config = dict(
    head_dim=128,
    norm_place='pre',
    rope_fraction=1.0,
    attn_scale=0.0884,
    tie_embeddings=False,
    init_std_qkv=0.014,
    lr=0.000388,
    beta2=0.95,
    lr_head=0.00466,
    warmup_steps=561,
    decay_fraction=0.761,
    batch_tokens=[65536, 131072, 262144],
    steps=7009,
)
MLP neurons of a small language model. Each row is named by its layer, matrix (down: output weights) and neuron, and shows model dimensions 176-239. Each number is 200 + 40 x the weight over its row's rms, rounded and kept within 0 to 999. A neuron's up and down rows have the sign that makes its largest values positive.
Before each neuron's rows, "fires before" lists the tokens most often just after its 100 highest values on Wikipedia text that the model never trained on. A number after a token or word is its count.

fires before: " |" 48, "–" 7
L4.down2886,173,130,159,235,188,156,234,219,148,169,114,172,212,238,173,130,210,209,208,259,286,262,188,121,212,167,165,146,153,203,160,189,223,184,278,242,219,234,225,122,206,196,177,225,220,184,294,264,221,125,185,191,276,235,290,201,239,199,190,138,298,243,152,203

fires before: "." 16, "," 16, " of" 11, " and" 7, " in" 6, ".\n\n" 4
L4.down2382,219,187,156,176,273,234,188,211,234,152,170,246,255,242,167,220,92,179,157,226,236,171,289,215,212,156,216,218,105,208,149,155,208,159,228,197,260,257,131,173,152,282,216,183,193,192,199,231,228,213,217,220,222,175,181,254,250,201,171,163,164,208,238,172

fires before: "," 25, "." 13, " and" 9, " in" 8, " to" 7
L4.down2822,186,157,118,245,274,111,168,197,203,166,138,160,204,273,241,249,185,261,170,160,212,213,168,232,158,230,202,197,231,254,237,155,124,172,237,168,231,108,235,223,238,218,245,209,196,229,219,161,275,189,175,195,254,212,225,234,241,164,173,154,198,201,229,178

fires before: "=" 43, ":" 5, "R" 4, "Career" 4
L4.down1025,179,194,156,197,227,193,237,185,243,216,213,234,185,218,226,141,229,176,217,217,220,202,205,190,201,212,131,240,196,223,116,276,155,229,173,186,159,228,232,176,220,191,214,220,208,244,185,235,233,236,204,191,128,224,243,221,266,142,201,164,342,220,203,177

fires before: "," 54, "." 8, " |\n" 7, ".\n\n" 4
L4.down2298,229,187,182,245,163,263,231,207,174,212,186,235,175,196,142,161,228,227,156,254,141,274,233,210,168,196,228,234,234,242,160,229,203,193,196,207,235,204,213,173,183,178,235,234,128,131,188,194,267,181,150,165,210,194,197,201,244,269,193,126,225,221,167,213

fires before: " |" 72, "." 8, "," 8
L4.down238,185,208,186,178,232,197,184,168,247,268,284,234,173,141,161,164,193,223,116,230,184,186,184,229,279,213,183,205,285,100,253,188,216,181,218,167,248,193,231,238,167,231,269,258,240,184,292,196,234,132,180,147,263,144,157,190,185,195,190,186,204,266,187,123

fires before: "–" 23, "1" 18, " |" 18, "2" 14, "3" 9, "0" 8
L4.down1692,221,176,225,178,232,179,258,238,237,214,134,202,193,290,208,195,198,288,147,178,207,237,216,277,223,214,239,190,151,212,234,171,202,251,140,266,152,284,273,277,218,187,179,118,126,190,182,276,213,173,187,214,212,149,200,152,195,167,195,211,204,203,132,297

fires before: " |" 50, " " 8
L4.down3178,143,124,147,219,137,239,188,225,140,201,199,227,195,210,195,213,159,193,144,163,228,215,226,212,150,253,215,180,232,160,196,214,227,196,237,188,200,226,209,168,191,192,227,236,218,268,119,147,242,178,220,231,185,211,217,330,203,230,211,193,238,196,201,213

fires before: " |" 45, " |\n" 26, "2" 7, "1" 5
L4.down489,150,178,241,215,240,277,283,239,190,245,202,214,212,161,280,155,222,163,234,177,150,227,136,184,204,223,210,191,213,224,172,219,212,255,215,195,233,224,216,180,196,206,224,213,174,216,192,168,146,212,225,206,183,201,233,234,177,211,171,231,239,185,156,242

fires before: "." 24, "," 21, ".\n\n" 6, " and" 4
L4.down2646,190,199,109,229,264,158,156,246,142,182,241,238,251,271,210,190,146,237,206,246,177,249,260,186,191,181,204,185,183,198,211,124,188,125,246,244,200,154,177,155,99,280,220,151,156,128,185,202,171,237,185,187,241,168,132,226,186,244,118,164,269,253,164,77

fires before: " of" 31, "." 11, " and" 7, "," 4, ".\n\n" 4
L4.down107,221,182,180,183,199,264,218,209,174,167,188,123,130,211,140,195,199,222,243,187,221,141,215,208,232,254,195,274,107,197,212,212,251,183,197,243,221,163,173,133,203,222,207,202,164,239,214,206,202,170,224,202,161,158,209,261,259,196,183,165,235,219,227,160

fires before: "0" 28, " |" 21, " |\n" 4, "1" 4
L4.down1702,168,221,231,250,221,185,173,168,282,216,171,155,257,264,204,152,263,184,155,221,238,155,147,155,155,162,201,193,171,201,125,207,231,155,186,152,196,275,251,163,267,83,139,238,168,145,203,198,222,219,191,222,238,160,191,213,214,225,165,191,140,185,212,211

fires before: " of" 29, " and" 9, "," 8, " in" 7, "." 6, " for" 5
L4.down2050,247,202,177,193,256,211,129,199,218,174,195,238,286,276,229,217,159,207,218,227,209,200,188,194,149,218,183,191,198,213,155,178,213,196,233,234,184,119,182,166,184,216,248,208,145,197,196,147,283,214,234,270,154,145,174,217,190,207,137,198,219,239,197,201

fires before: "0" 17, "1" 13, "4" 11, "5" 9, "6" 9, "7" 7
L4.down2642,244,187,236,266,231,233,152,233,204,276,240,230,198,102,220,179,231,250,171,200,128,151,218,253,227,195,228,139,213,292,248,199,209,179,198,195,262,184,150,220,217,157,215,156,211,200,173,178,197,163,206,204,173,156,200,200,161,234,220,256,174,213,157,118

fires before: " |" 33, "." 9, " (" 8, " in" 5, "=" 4
L4.down3177,231,131,218,192,167,210,273,137,257,144,226,310,164,287,200,207,222,241,239,216,187,225,177,190,224,171,222,242,299,277,231,203,166,223,253,213,212,201,243,198,208,144,164,163,189,285,234,175,230,238,142,159,137,158,178,183,195,188,207,181,203,176,280,266

fires before: " " 26, " the" 21, " his" 7, " her" 4, " January" 4
L4.down3141,154,264,213,232,220,188,211,196,202,178,183,204,221,169,144,255,197,183,203,290,233,170,156,194,206,211,174,260,187,217,247,218,222,202,204,204,121,241,277,165,145,180,251,173,164,160,231,170,287,198,229,186,158,122,192,233,236,173,249,239,219,228,204,249

fires before: " |" 26, ":" 13, "0" 5, " on" 4, "aged" 4
L4.down1535,225,193,201,251,292,154,242,159,253,229,184,253,198,178,208,193,164,208,288,125,180,211,163,214,196,181,171,193,212,197,213,115,220,128,238,238,237,151,188,227,246,122,251,208,149,196,239,229,199,190,254,150,142,201,84,131,195,212,202,156,161,148,195,189

fires before: " |" 49, "°W" 6, "°N" 5, "ive" 4, "ions" 4
L4.down646,163,229,241,217,184,223,250,236,252,230,248,237,238,190,154,209,169,203,192,213,174,124,157,143,196,145,153,118,281,164,209,184,243,186,239,192,195,210,252,263,191,246,118,236,188,220,136,172,215,174,229,269,216,201,204,273,219,210,182,227,138,192,201,222

fires before: " |" 26, "," 15, "." 9
L4.down2308,186,215,202,225,178,208,156,201,195,214,229,229,243,215,167,202,187,191,163,241,180,210,242,208,142,175,180,171,166,246,216,144,149,146,167,271,170,160,140,194,197,163,237,132,161,220,177,258,205,228,203,191,130,180,214,182,245,202,189,253,195,180,170,266

fires before: "-" 40, "=" 23
L4.down2422,219,127,190,150,131,167,239,216,180,209,138,180,207,178,197,130,239,163,182,165,151,223,120,245,199,201,172,202,251,260,231,188,137,203,128,208,234,198,194,154,226,217,113,226,218,159,303,192,128,220,265,208,195,164,182,182,182,132,168,242,201,143,285,251

fires before: " |" 32, "–" 15, " Re" 6, "'s" 4, ":" 4
L4.down719,214,175,200,266,192,189,225,249,224,178,199,177,184,210,256,134,141,309,199,233,266,148,190,201,260,173,103,213,124,169,154,176,188,158,200,216,226,168,162,166,228,179,221,247,141,210,254,297,199,199,242,271,208,214,225,215,165,280,172,177,208,198,182,192

fires before: " |" 45, " |\n" 12, " " 7
L4.down853,151,179,263,249,257,218,178,143,180,225,240,186,211,199,220,250,195,163,233,282,207,129,219,201,184,221,180,135,246,184,184,161,161,179,130,172,200,172,244,206,153,180,141,266,202,191,205,173,210,203,194,143,219,166,198,165,188,273,128,238,262,218,202,157